Weights of a small GPT-style language model, trained from scratch on English Wikipedia.
Architecture: learned positions, no biases in attention or MLP, tied embeddings.
MLP neurons of a small language model. Each row is named by its layer, matrix (down: output weights) and neuron, and shows model dimensions 192-255. Each number is 50 + 15 x the weight over its row's rms, rounded and kept within 0 to 99.
After each neuron's rows, "fires before" lists the tokens most often just after its 100 highest values on Wikipedia text that the model never trained on. A number after a token or word is its count.

L4.down991:39 56 36 56 14 22 40 75 39 49 42 86 60 52 45 41 42 66 59 48 74 61 76 52 54 58 42 54 40 52 58 39 27 25 39 53 41 38 42 26 40 39 51 44 44 53 37 56 48 42 63 62 32 60 35 51 42 52 56 71 34 47 48 39
fires before: "\n" 59, " |" 19

L14.down990:60 74 53 46 60 58 60 66 49 34 66 41 43 44 62 38 30 46 61 69 45 25 45 42 25 58 56 35 47 45 48 74 47 72 59 53 63 62 34 26 57 39 65 40 50 61 70 46 79 14 16 17 70 36 36 30 48 65 76 77 53 72 57 54
fires before: "\n" 27, "-" 20, "===" 4, "The" 4

L13.down516:46 58 56 63 68 52 75 37 55 38 80 25 45 47 50 61 37 60 61 54 49 47 32 39 54 38 66 12 32 65 62 32 67 56 33 58 55 37 40 18 55 54 61 45 44 48 56 47 76 43 53 54 76 55 62 58 53 47 55 82 46 52 53 37
fires before: "|" 35, " |" 20, ")" 9, "|---|---|" 8

L4.down315:24 69 54 41 29 44 41 69 43 42 43 55 71 55 26 45 48 46 20 68 74 30 58 46 63 46 59 45 24 33 41 13 41 44 55 44 54 50 37 63 52 68 52 41 62 73 52 57 35 72 77 64 51 55 45 38 67 59 55 58 43 30 32 73
fires before: "|" 55, "\n" 20, "|---|---|" 10, "-" 6

L4.down948:41 50 72 48 31 21 59 48 31 45 77 61 44 48 39 55 65 38 07 45 50 42 68 78 95 46 81 50 54 36 45 45 32 36 64 52 69 63 48 56 30 67 59 62 63 57 44 70 74 56 54 74 60 53 53 40 61 34 65 41 52 64 56 30
fires before: "s" 50, " the" 10

L14.down803:20 61 41 46 58 54 71 32 31 45 74 35 38 46 73 55 65 23 40 76 56 89 99 41 24 57 75 52 44 42 53 72 33 61 51 66 77 39 54 40 78 26 62 56 37 73 50 63 33 48 56 64 53 29 77 50 75 31 58 51 62 53 40 77
fires before: " |" 35, " (" 10, ")" 8, "." 5, "," 4, "'" 4

L16.down200:54 64 58 54 43 55 66 56 25 40 60 52 54 38 62 35 42 36 34 73 66 34 75 39 19 58 58 11 67 38 32 58 60 31 48 55 56 34 51 54 79 54 41 64 51 38 35 63 60 69 47 53 68 42 48 75 29 39 55 66 42 52 42 49
fires before: "s" 50, " |" 6, ")" 4

L6.down298:54 53 29 48 56 50 50 55 24 85 52 62 66 49 49 51 38 52 43 50 57 35 48 75 73 54 56 44 74 69 03 58 72 71 74 36 41 56 57 53 47 41 43 52 69 35 40 47 32 43 62 44 49 72 43 54 65 63 52 52 61 36 60 40
fires before: " |" 61, " 1" 6, ";" 5, "," 4

L4.down219:43 19 41 32 25 58 76 68 23 66 42 50 60 88 67 72 41 56 68 23 79 46 55 51 66 46 20 48 44 57 47 59 52 63 29 50 57 33 46 54 33 44 62 42 61 36 45 54 72 90 46 62 22 21 35 46 45 50 37 43 62 53 49 37
fires before: " |" 47, "==" 8, "," 6

L13.down253:39 67 21 52 49 57 43 26 43 39 29 66 31 71 42 34 50 45 75 38 53 26 52 21 60 81 85 50 75 60 33 71 78 22 71 42 52 57 57 50 05 48 90 46 56 52 46 61 58 34 40 28 50 59 51 32 50 55 28 33 57 57 56 55
fires before: " |" 48, "^{^}" 7

L15.down258:51 56 40 62 26 42 54 77 48 16 34 50 47 54 35 57 46 53 58 24 70 61 42 22 54 54 42 58 51 57 39 72 51 43 47 52 65 46 59 52 54 67 55 32 78 57 66 69 76 10 45 30 38 63 42 52 58 38 75 69 24 42 61 47
fires before: "\n" 82, "-" 15

L12.down437:58 44 30 47 18 42 44 66 43 63 35 63 67 50 60 49 44 48 61 61 43 48 43 47 61 44 44 54 26 32 71 64 35 59 56 70 53 31 61 51 56 42 43 54 39 20 51 42 27 54 74 46 64 66 55 48 65 74 36 40 51 32 53 27
fires before: "\n" 57

L16.down51:30 45 48 55 28 66 50 78 42 34 32 53 56 58 58 53 50 22 66 35 40 59 50 60 57 67 59 52 34 40 33 39 50 39 33 44 28 79 47 51 56 67 41 45 36 69 78 49 45 28 59 40 53 64 61 41 39 57 56 47 30 73 66 30
fires before: ":" 56, "\n" 11, ";" 10, " |" 8

L12.down390:60 44 46 46 29 42 57 49 36 44 44 57 54 46 43 58 47 54 51 49 57 47 40 48 47 65 39 48 25 49 52 35 52 57 50 46 57 41 69 56 43 52 41 47 50 40 44 45 32 43 59 56 54 60 61 47 49 42 33 51 48 53 40 49
fires before: "\n" 97

L11.down753:23 47 44 52 35 58 70 49 38 44 50 63 40 36 62 68 47 47 64 20 58 61 64 29 33 49 45 60 56 49 48 57 55 55 63 27 62 44 70 37 22 45 63 48 39 60 69 60 44 38 60 59 46 62 36 79 49 37 68 43 44 51 59 62
fires before: "," 24, "." 14, ")" 9, " in" 7, "\n" 5

L11.down45:48 39 87 26 37 58 37 46 39 55 51 44 42 46 49 84 55 16 64 57 46 56 43 41 35 51 51 24 52 51 48 59 48 68 61 49 65 70 66 80 44 65 62 38 36 47 62 52 47 56 54 51 44 75 59 57 70 42 59 34 39 54 44 74
fires before: "-" 29, "\n" 23, "|" 13, " mi" 4

L15.down863:58 57 19 64 30 58 38 59 34 20 54 52 62 39 48 57 37 62 09 45 39 41 40 62 72 65 44 60 50 64 33 48 53 46 48 66 39 53 22 21 64 69 59 60 37 67 24 43 59 39 22 39 53 47 27 78 36 55 53 40 74 62 52 48
fires before: "-" 43, "\n" 23, "==" 10, " and" 7

L6.down956:66 61 39 38 54 52 59 61 45 43 64 47 44 72 66 52 67 44 42 46 59 47 62 46 55 24 32 51 46 42 59 47 39 40 57 42 67 98 33 47 61 54 59 31 55 69 65 40 41 67 63 30 44 75 75 65 67 66 58 39 59 36 70 50
fires before: "\n" 37, " he" 6, " the" 4, " they" 4, " she" 4

L11.down1013:66 37 40 33 47 28 56 07 62 39 81 75 10 49 60 23 48 83 82 50 62 58 62 51 62 47 46 57 60 53 51 51 47 33 20 50 48 45 50 47 27 16 48 57 49 50 49 40 49 43 84 74 48 79 32 48 47 58 50 65 37 73 52 51
fires before: " |" 44, "IFPI" 6, "\n" 6, "AZE" 5

L11.down792:33 44 46 50 42 69 47 68 39 35 65 10 41 47 55 64 35 53 39 60 48 72 44 44 73 24 26 62 33 78 59 60 42 57 53 57 62 50 46 63 47 62 43 54 35 37 22 61 63 29 55 69 37 43 56 81 26 32 52 48 54 79 69 37
fires before: "s" 64, "." 5

L4.down565:66 33 29 40 16 61 54 63 32 45 51 51 57 77 30 13 64 58 48 52 56 54 30 19 74 47 47 63 62 30 79 72 41 23 50 64 27 49 44 49 34 45 47 40 34 56 43 51 52 43 29 22 56 52 43 43 55 49 56 81 45 52 44 40
fires before: "|" 46, "===" 18, "==" 8, " |" 6, "1950" 4

L6.down138:56 63 90 54 61 54 23 46 63 48 50 34 66 51 23 36 74 42 44 49 58 34 51 36 78 32 47 61 48 45 30 45 32 44 23 26 44 42 53 26 60 36 33 72 27 78 50 65 35 51 53 21 87 66 31 47 50 47 39 44 42 57 60 57
fires before: " |" 60, "x" 6

L14.down36:58 42 28 45 53 27 83 48 28 17 47 79 45 36 79 25 45 32 56 52 80 51 82 49 68 46 45 56 29 59 32 66 70 42 63 66 46 22 39 45 34 47 46 63 57 42 22 51 74 75 62 18 36 55 42 40 37 39 27 49 40 41 45 40
fires before: "\n" 45, " |" 11, "-" 8, " " 7, "|" 5

L4.down778:25 70 51 57 34 38 40 80 55 44 39 69 62 80 42 65 56 57 52 47 71 78 75 69 55 54 54 50 44 58 61 31 19 30 50 50 48 43 55 37 39 49 32 39 53 34 50 72 19 44 80 73 51 72 38 61 43 53 44 47 44 43 39 35
fires before: "\n" 56, " " 20, " |" 4

L12.down473:61 62 52 48 22 27 54 51 27 32 35 80 74 48 58 61 53 76 55 41 49 71 26 25 37 38 50 78 53 69 45 64 45 66 48 54 64 48 63 50 77 36 40 71 48 71 59 24 55 32 39 63 53 61 79 53 54 51 71 45 26 24 47 29
fires before: "\n" 75

L12.down71:48 46 39 56 26 49 53 62 47 39 39 57 47 52 58 46 56 56 60 58 43 51 51 46 51 53 35 50 18 48 41 44 48 45 65 44 43 47 71 52 51 57 41 56 64 57 40 43 49 42 52 40 64 53 54 41 64 53 46 36 59 30 34 33
fires before: "\n" 52, " |" 5

L6.down808:58 13 77 33 34 48 39 47 49 25 37 60 40 59 43 76 40 38 62 56 22 22 55 59 72 64 54 53 56 50 38 43 36 59 48 36 69 73 52 52 20 43 67 42 58 48 56 40 63 78 49 68 57 71 43 41 73 68 44 41 90 49 51 34
fires before: " |" 56, "\n" 12

L16.down121:44 57 48 36 54 51 48 48 64 28 51 81 52 49 58 48 39 58 55 54 41 71 68 29 67 63 55 34 43 50 31 53 44 42 49 36 44 66 30 71 78 19 68 49 24 58 69 38 79 24 33 33 40 47 42 74 45 41 48 61 40 50 52 36
fires before: " |" 93

L16.down103:50 65 37 61 60 36 49 67 13 30 43 32 55 38 48 61 67 51 50 35 59 61 70 58 42 63 60 49 28 36 79 30 88 70 34 55 49 26 43 39 43 58 54 76 69 42 49 50 54 27 52 44 70 51 70 34 51 48 55 67 45 25 72 60
fires before: " to" 54, "ing" 5

L12.down372:44 69 35 36 48 61 38 36 43 36 90 32 46 71 41 32 62 53 38 72 44 25 40 49 45 39 63 37 56 23 60 63 37 46 48 43 46 45 50 46 51 49 36 33 45 48 51 51 19 67 34 65 66 29 24 61 83 55 40 51 63 55 57 47
fires before: "===" 22, "|" 19, "==" 17, "====" 5

L14.down642:47 85 58 65 44 62 66 38 51 27 73 51 19 95 37 62 55 52 46 60 62 58 57 41 36 48 56 29 53 75 57 61 33 60 60 46 55 53 29 36 36 28 54 76 51 45 52 48 40 34 51 48 59 41 56 20 46 31 49 18 50 79 59 45
fires before: " 0" 26, " 2" 12, " 3" 11, " 4" 9, " |" 9, " 7" 7

L15.down32:33 46 59 43 15 15 46 59 69 69 60 51 57 46 17 34 68 62 60 77 66 30 45 58 41 58 46 63 55 61 66 48 52 23 49 45 25 56 29 60 44 56 44 43 51 39 30 81 67 44 50 51 61 79 23 48 58 22 27 37 75 56 63 39
fires before: "|" 53, " |" 11, "\n" 5, " 1" 4, "|---|---|---|" 4

L16.down466:35 59 50 42 42 75 49 72 58 60 28 47 46 37 35 67 54 46 67 58 38 25 26 60 59 50 69 41 48 43 44 72 50 65 65 42 40 49 41 69 66 50 67 37 38 39 54 38 48 49 72 45 60 53 54 56 47 66 32 38 54 51 60 49
fires before: "\n" 47, "|" 6, " (" 4

L11.down253:58 36 64 73 37 59 32 43 76 28 65 33 66 44 66 63 41 62 45 24 34 63 42 22 67 19 41 60 36 55 88 59 85 49 66 44 67 76 55 58 25 58 33 58 67 39 43 43 24 58 46 37 64 18 78 60 55 38 41 32 30 67 56 41
fires before: "s" 60, " to" 5

L11.down624:79 53 64 54 50 30 45 60 50 38 38 26 25 57 67 36 36 41 50 34 50 51 37 55 57 74 72 61 29 31 29 52 63 49 49 16 60 26 35 34 61 43 98 51 49 78 59 59 40 57 34 23 46 53 45 54 42 68 71 71 70 37 50 33
fires before: " |" 30, " Candidate" 9, " " 8, " Time" 4

L15.down748:52 66 31 53 50 26 55 54 76 37 42 37 53 54 40 53 78 42 54 56 46 37 33 59 31 46 67 48 84 72 14 54 56 57 32 52 65 35 41 57 31 22 44 39 68 62 32 49 58 70 63 66 53 69 51 57 72 47 46 45 88 49 70 46
fires before: " |" 38, " (" 13, "," 9, "\n" 6, ";" 5

L4.down757:57 66 60 56 47 44 39 48 50 49 51 77 48 61 50 43 68 58 47 51 66 75 73 39 39 63 36 49 49 50 55 36 24 30 41 58 54 16 50 46 52 46 32 38 25 39 28 60 26 53 72 83 46 64 23 62 34 55 49 52 52 52 49 60
fires before: " |" 32, "\n" 27, " 0" 17, " " 5

L13.down363:23 64 46 52 35 61 23 32 40 54 34 49 33 51 52 47 66 65 66 29 41 44 36 54 56 42 60 60 43 24 87 98 30 74 23 51 35 63 55 53 53 43 70 50 58 40 40 59 47 46 39 52 65 46 41 62 44 63 48 56 71 56 39 52
fires before: " |" 56, "," 14, "." 7, " -" 6, " and" 4

L14.down881:53 34 28 53 65 42 47 75 51 55 55 45 64 36 40 46 36 55 36 84 44 28 60 83 62 48 65 26 63 32 48 28 69 38 59 63 20 63 29 64 08 50 56 43 40 30 57 60 56 29 72 65 22 53 38 54 54 57 59 55 35 38 46 22
fires before: "s" 55

L11.down789:49 69 47 68 55 49 43 54 49 69 39 68 19 40 53 60 74 41 64 53 42 75 76 41 21 49 28 49 53 49 34 70 38 52 13 59 82 72 74 46 62 37 31 79 23 46 32 54 52 47 41 49 53 57 61 62 29 42 34 27 37 65 52 53
fires before: " of" 19, " the" 19, " to" 8, ":" 4

L16.down910:36 53 68 62 64 53 68 51 76 17 60 47 49 32 63 61 73 43 47 59 60 65 71 35 31 39 52 79 42 27 41 54 47 44 28 44 91 41 44 37 39 52 43 62 42 23 72 63 49 41 67 57 45 47 63 48 40 60 46 56 54 55 26 80
fires before: "\n" 28, " and" 11, ":" 7, " (" 5, "." 5, "," 4

L13.down160:58 83 57 36 12 56 13 47 42 36 60 41 63 36 37 37 55 43 45 39 50 29 37 57 37 41 46 24 49 57 36 61 91 65 57 68 36 42 34 88 55 71 47 50 62 59 62 40 42 66 48 86 57 73 78 86 73 60 38 45 46 45 70 81
fires before: "-" 52, "\n" 18, " " 18

L13.down87:54 64 32 70 41 57 21 49 46 31 58 53 41 40 73 42 58 39 26 44 47 35 47 47 60 53 64 34 59 75 66 36 31 80 30 75 72 28 39 57 40 72 45 40 25 53 45 49 62 00 61 51 36 31 42 63 48 59 62 99 51 50 59 36
fires before: "\n" 36, "-" 35

L13.down141:60 43 18 36 36 44 54 46 25 60 63 58 32 56 74 64 47 24 41 38 62 57 50 69 63 45 46 48 42 67 54 36 47 60 26 57 62 44 47 59 51 60 40 54 62 57 40 52 87 51 56 32 33 45 66 63 48 37 11 66 42 34 33 23
fires before: "-" 22, " " 19, "\n" 14, ":" 6, " |" 6, "    " 5

L12.down516:48 37 58 41 25 42 70 68 43 62 43 70 58 51 39 52 51 56 60 32 62 53 67 63 49 54 29 49 37 43 73 33 31 55 56 22 42 60 56 49 38 45 21 59 46 43 27 38 50 30 55 57 72 54 64 19 45 54 35 51 56 55 41 57
fires before: "\n" 93

L16.down303:62 53 36 45 22 23 42 33 42 38 43 71 66 66 29 62 57 70 46 55 56 40 50 34 56 56 54 92 45 58 56 63 66 29 49 56 70 53 66 43 48 66 56 53 55 54 52 46 31 36 65 55 53 46 63 42 63 72 43 41 28 49 48 50
fires before: "\n" 35, " " 29

L11.down742:47 22 47 59 63 25 51 55 30 43 57 52 35 39 36 41 50 58 54 55 60 55 67 29 40 37 40 41 38 43 34 48 38 59 71 34 70 60 11 47 40 74 70 27 32 39 32 54 18 67 42 60 40 29 47 42 43 47 33 99 68 58 50 42
fires before: " |" 33, " " 25, " %" 12, " the" 5

L16.down148:61 51 62 38 40 48 62 65 69 36 24 37 86 44 52 34 70 64 52 49 50 43 45 27 37 56 42 79 28 47 53 55 39 73 64 63 36 56 22 60 43 27 40 70 33 65 59 37 54 56 63 58 53 65 33 43 57 29 39 58 46 35 35 57
fires before: "." 20, "-" 14, " 6" 8, " 5" 8, " |" 6, " 4" 5

L11.down710:53 55 28 30 55 22 25 47 45 31 77 52 62 45 62 47 63 51 66 71 59 48 50 59 70 89 33 89 62 51 29 33 66 49 41 57 42 63 39 72 58 43 59 73 40 28 49 48 75 60 60 18 35 32 53 32 29 35 32 57 37 33 55 49
fires before: " |" 58, " education" 4

L11.down457:48 44 54 56 53 37 84 53 48 38 37 75 23 40 53 36 64 79 38 52 40 68 40 53 51 39 62 50 54 36 74 33 45 59 29 31 08 33 45 23 43 40 56 49 46 35 43 49 45 45 73 35 72 38 65 47 38 62 30 74 47 63 37 52
fires before: "|" 58, " |" 7, "|---|---|" 7, "\n" 5

L4.down473:53 62 45 46 50 39 28 59 63 59 66 69 45 40 66 38 67 53 37 63 49 63 43 77 27 57 44 77 42 64 43 29 43 52 76 66 38 38 67 42 51 63 38 51 57 29 39 55 43 61 62 43 58 60 51 21 38 55 48 39 67 70 39 54
fires before: " |" 35, ":" 23, "\n" 10, " votes" 5

L4.down349:72 35 65 55 47 39 50 18 44 45 42 41 44 41 65 40 66 56 41 62 45 63 51 29 78 43 58 36 55 43 76 38 31 56 05 67 48 40 59 32 38 35 63 24 14 38 49 62 82 31 39 51 83 52 57 36 29 54 60 79 46 36 42 51
fires before: "\n" 40, " |" 15, "---|---|---|---|" 6, " to" 6, " as" 5, "." 4

L6.down314:37 55 41 70 73 64 53 33 56 33 74 26 41 60 32 40 56 62 34 17 18 79 34 39 34 33 47 46 60 49 59 49 44 55 53 64 44 51 32 45 58 68 62 60 44 59 61 28 25 40 12 53 74 45 75 45 63 48 59 64 26 31 34 51
fires before: " |" 51, "\n" 15, " 0" 7, ";" 5, " " 4

L12.down135:49 50 43 44 32 42 67 50 40 37 70 71 75 46 75 18 47 52 16 56 49 81 60 52 51 46 50 58 58 62 63 56 37 17 46 63 61 29 38 71 61 35 32 48 34 43 40 66 67 38 64 19 43 67 87 64 48 46 58 54 68 58 44 55
fires before: " |" 54, " " 10

L4.down361:21 66 65 64 36 45 37 73 35 41 50 69 65 72 44 47 42 44 51 46 77 80 65 56 44 73 41 46 29 58 73 12 24 21 62 55 57 24 60 57 50 47 45 56 65 52 38 77 32 44 88 56 41 56 46 55 37 43 40 50 50 51 42 24
fires before: "\n" 75, " " 8, " 1" 4

L15.down119:34 57 35 82 44 53 53 21 68 29 43 59 37 66 62 45 53 57 66 70 53 31 66 45 36 40 64 54 76 66 57 34 67 45 40 35 43 28 36 31 18 12 44 63 46 26 52 60 36 45 63 58 47 41 67 13 60 45 32 33 85 65 55 72
fires before: " |" 52, ":" 4

L16.down488:48 57 73 53 69 41 48 46 41 45 65 51 46 57 46 71 36 56 43 35 60 47 60 63 19 50 77 74 60 45 43 00 48 58 75 64 41 47 59 55 46 27 59 54 43 44 70 30 63 48 59 69 47 69 43 62 65 42 39 70 57 44 31 32
fires before: " 1" 47, " 0" 20, " 2" 7

L6.down846:51 69 47 57 04 25 52 79 44 44 26 60 54 53 52 94 52 53 48 69 60 72 80 58 55 62 38 42 60 71 30 38 42 41 44 60 48 42 54 41 29 24 33 50 39 37 41 55 29 30 87 74 35 48 52 59 49 55 64 48 51 56 46 34
fires before: "\n" 29, " |" 27, " " 11, ";" 5, ":" 4, "---|---|---|---|" 4

L4.down922:55 76 79 66 20 70 69 50 59 31 72 52 61 63 45 27 66 61 42 16 40 49 51 19 33 51 38 47 64 47 71 37 54 46 60 87 68 54 36 46 46 36 29 53 33 79 43 54 56 37 52 36 81 70 63 57 59 62 27 58 31 39 37 44
fires before: " |" 95, "s" 4

L12.down476:50 46 38 49 36 51 56 56 35 47 42 53 51 62 52 59 45 64 38 42 54 53 53 48 50 55 29 48 33 36 56 40 45 40 66 47 53 36 52 56 43 62 46 45 41 52 38 45 30 43 49 46 48 61 43 53 49 48 36 55 50 57 34 50
fires before: "\n" 32, "==" 8, "The" 7, "===" 5, "-" 4, "In" 4

L12.down693:45 51 63 48 72 56 32 29 58 38 56 39 27 43 53 53 50 23 41 41 52 37 46 56 66 21 49 19 72 49 59 53 51 60 35 53 74 70 26 46 14 53 52 70 50 30 41 54 34 52 34 60 33 64 57 81 75 59 41 43 49 83 53 56
fires before: " |" 52, "|" 6, " 0.2" 5

L6.down409:69 53 83 38 40 76 46 69 38 35 53 71 68 52 82 45 69 74 65 72 57 33 85 40 48 54 50 32 71 48 20 60 61 55 34 62 48 40 37 36 31 33 73 46 67 69 47 49 31 48 55 42 25 55 54 44 71 75 75 34 55 42 10 48
fires before: "\n" 35, "==" 21, " |" 6, "C" 4, "---|---|---|---|" 4

L15.down692:74 65 73 54 41 61 70 72 47 41 28 47 76 47 42 54 55 36 61 62 29 38 58 48 43 49 54 46 55 49 55 56 58 65 25 39 35 60 64 40 54 63 38 36 66 64 52 33 63 09 41 35 19 65 78 34 50 43 73 29 31 45 35 56
fires before: " |" 31, "|" 9, ";" 6, "-" 6, "==" 5, "===" 5

L4.down512:10 59 45 30 27 35 18 79 39 36 43 65 46 70 45 76 56 39 57 74 69 52 78 54 40 75 27 54 54 61 55 26 44 32 57 44 40 40 42 70 31 48 44 18 43 71 53 51 48 23 75 54 26 76 36 80 67 49 45 32 50 40 28 24
fires before: " |" 46, " and" 9, " (" 6, ":" 5

L13.down350:43 45 50 77 33 35 19 78 39 35 27 51 60 79 45 44 47 41 36 34 35 50 40 50 88 58 48 29 51 37 40 44 25 41 57 43 36 43 61 59 71 43 69 15 32 62 47 57 31 66 38 51 62 43 35 78 70 27 62 25 58 51 32 58
fires before: "\n" 24, "|" 11, "-" 9, ":" 5, " received" 4, "===" 4

L11.down159:56 61 70 56 22 60 50 72 48 31 42 46 48 54 53 67 32 47 18 52 49 67 32 47 54 45 64 36 41 51 38 72 85 44 70 59 75 43 62 53 49 50 74 64 53 68 51 46 40 60 46 58 59 57 69 69 48 58 59 45 57 39 27 45
fires before: " |" 56, " Candidate" 11, " Score" 4

L6.down447:32 33 68 53 55 37 54 56 64 32 50 66 47 64 38 62 51 46 48 53 73 48 82 43 23 55 56 74 49 30 69 34 44 26 16 44 35 77 48 53 40 41 08 63 46 46 60 47 35 69 49 77 54 44 42 71 53 40 78 57 38 41 56 37
fires before: " |" 33, ";" 13, " —" 7

L12.down469:41 63 52 58 46 48 48 53 49 78 39 27 29 99 51 58 64 61 60 31 47 49 51 42 40 57 43 80 43 22 32 45 33 33 19 25 39 50 73 26 71 35 60 59 50 72 68 50 34 41 36 43 66 52 53 82 55 53 42 28 62 60 46 60
fires before: " |" 34, " of" 15, " to" 5, " that" 4, "." 4, "," 4

L13.down214:55 34 55 69 33 33 54 52 26 48 35 29 51 63 68 49 54 17 25 38 65 74 60 57 71 46 70 48 66 50 34 70 39 86 34 64 52 42 10 49 44 46 61 48 41 29 55 51 30 56 57 99 51 61 45 70 57 34 26 68 39 45 50 64
fires before: "\n" 24, " is" 23, " (" 12, " was" 10, "," 5

L6.down624:60 49 42 40 56 55 62 50 48 67 36 68 64 43 45 72 45 48 26 53 64 49 47 65 80 43 39 46 68 68 27 39 74 52 57 36 46 25 55 24 41 64 39 34 57 28 60 57 43 45 61 62 22 35 12 40 36 51 57 60 55 35 73 50
fires before: " |" 37, ";" 10, "2;" 5, "4;" 5, "3;" 4, "," 4

L12.down249:45 16 43 49 44 30 32 65 60 44 60 49 61 55 27 79 36 29 47 45 38 68 50 66 16 40 45 70 46 41 92 61 48 45 54 64 48 42 81 37 28 27 33 61 53 54 70 39 63 32 74 50 42 51 48 56 53 37 63 53 43 43 44 19
fires before: " |" 30, " m" 10, " (" 7, ";" 7

L12.down2:49 40 41 47 29 52 52 54 37 46 50 64 41 56 28 54 45 62 49 57 42 50 51 49 41 53 32 51 43 40 58 39 35 48 55 57 50 50 75 54 40 52 29 61 45 62 36 44 62 44 45 58 57 57 48 43 58 48 37 46 49 46 31 31
fires before: "\n" 76, "-" 5

L14.down605:52 53 46 36 61 66 35 29 53 74 81 41 39 45 31 51 66 47 52 66 23 45 46 77 47 28 57 34 48 54 56 60 71 51 42 68 42 44 56 41 46 51 45 38 37 37 41 46 42 66 38 60 26 35 24 67 66 63 41 58 62 49 92 52
fires before: "===" 38, "==" 19, "=" 7, "====" 5

L11.down437:41 47 40 49 26 55 80 67 35 67 44 70 62 47 45 50 45 52 53 44 57 60 60 61 46 51 20 48 15 51 59 26 32 57 53 50 36 52 43 47 41 54 49 42 53 44 37 40 62 37 63 58 64 59 54 34 50 59 39 42 52 48 46 67
fires before: "\n" 65

L11.down63:48 41 48 33 29 42 60 40 44 45 74 44 52 48 52 60 41 76 73 48 69 48 47 33 48 50 25 73 54 51 50 48 43 57 58 49 37 55 26 33 47 35 61 29 54 85 33 40 62 13 30 55 50 65 61 66 61 53 61 51 48 48 46 43
fires before: "\n" 89, "-" 8

L4.down536:49 54 38 54 36 17 50 66 34 48 94 28 31 53 54 58 77 68 88 55 38 55 38 41 54 65 38 79 75 45 60 39 69 39 50 48 33 67 61 50 54 68 51 60 82 25 73 59 54 62 46 50 30 39 32 46 43 31 62 09 27 41 29 38
fires before: " |" 33, ":" 27, "\n" 16, " formal" 4

L11.down819:47 80 31 60 65 62 50 39 44 29 51 48 50 82 59 33 62 59 53 56 50 38 44 38 63 57 34 54 46 52 62 75 51 54 66 55 53 58 70 69 51 31 60 57 41 47 64 59 81 55 34 31 50 57 59 83 58 32 40 31 31 45 84 16
fires before: " |" 52, ":" 5

L14.down633:62 28 51 63 55 44 51 58 58 50 29 41 48 12 32 61 45 50 42 61 50 29 42 60 63 57 57 60 06 47 50 39 54 64 47 38 33 29 56 25 53 41 48 84 46 47 61 79 48 26 43 75 35 48 50 75 75 63 49 48 76 70 67 53
fires before: "s" 24, " to" 15, "ing" 13, "ed" 10, " by" 4

L4.down432:55 38 49 57 45 41 45 32 59 60 68 36 39 50 08 57 72 47 62 53 31 23 50 39 52 63 50 62 75 64 72 39 65 48 57 53 46 41 48 55 52 48 64 38 34 37 57 63 59 82 36 52 53 79 39 72 69 51 50 35 50 73 68 72
fires before: " |" 30, "|" 15, ":" 10, " formal" 4, "|---|---|" 4

L11.down478:27 44 47 44 53 46 26 34 81 43 46 60 53 50 78 32 74 46 44 51 70 47 66 55 57 11 51 36 29 63 42 59 22 35 57 54 48 51 30 34 41 25 69 58 76 23 47 57 29 58 54 58 48 59 36 43 50 14 57 64 42 51 68 46
fires before: "," 30, "s" 18, "\n" 16, "Brien" 5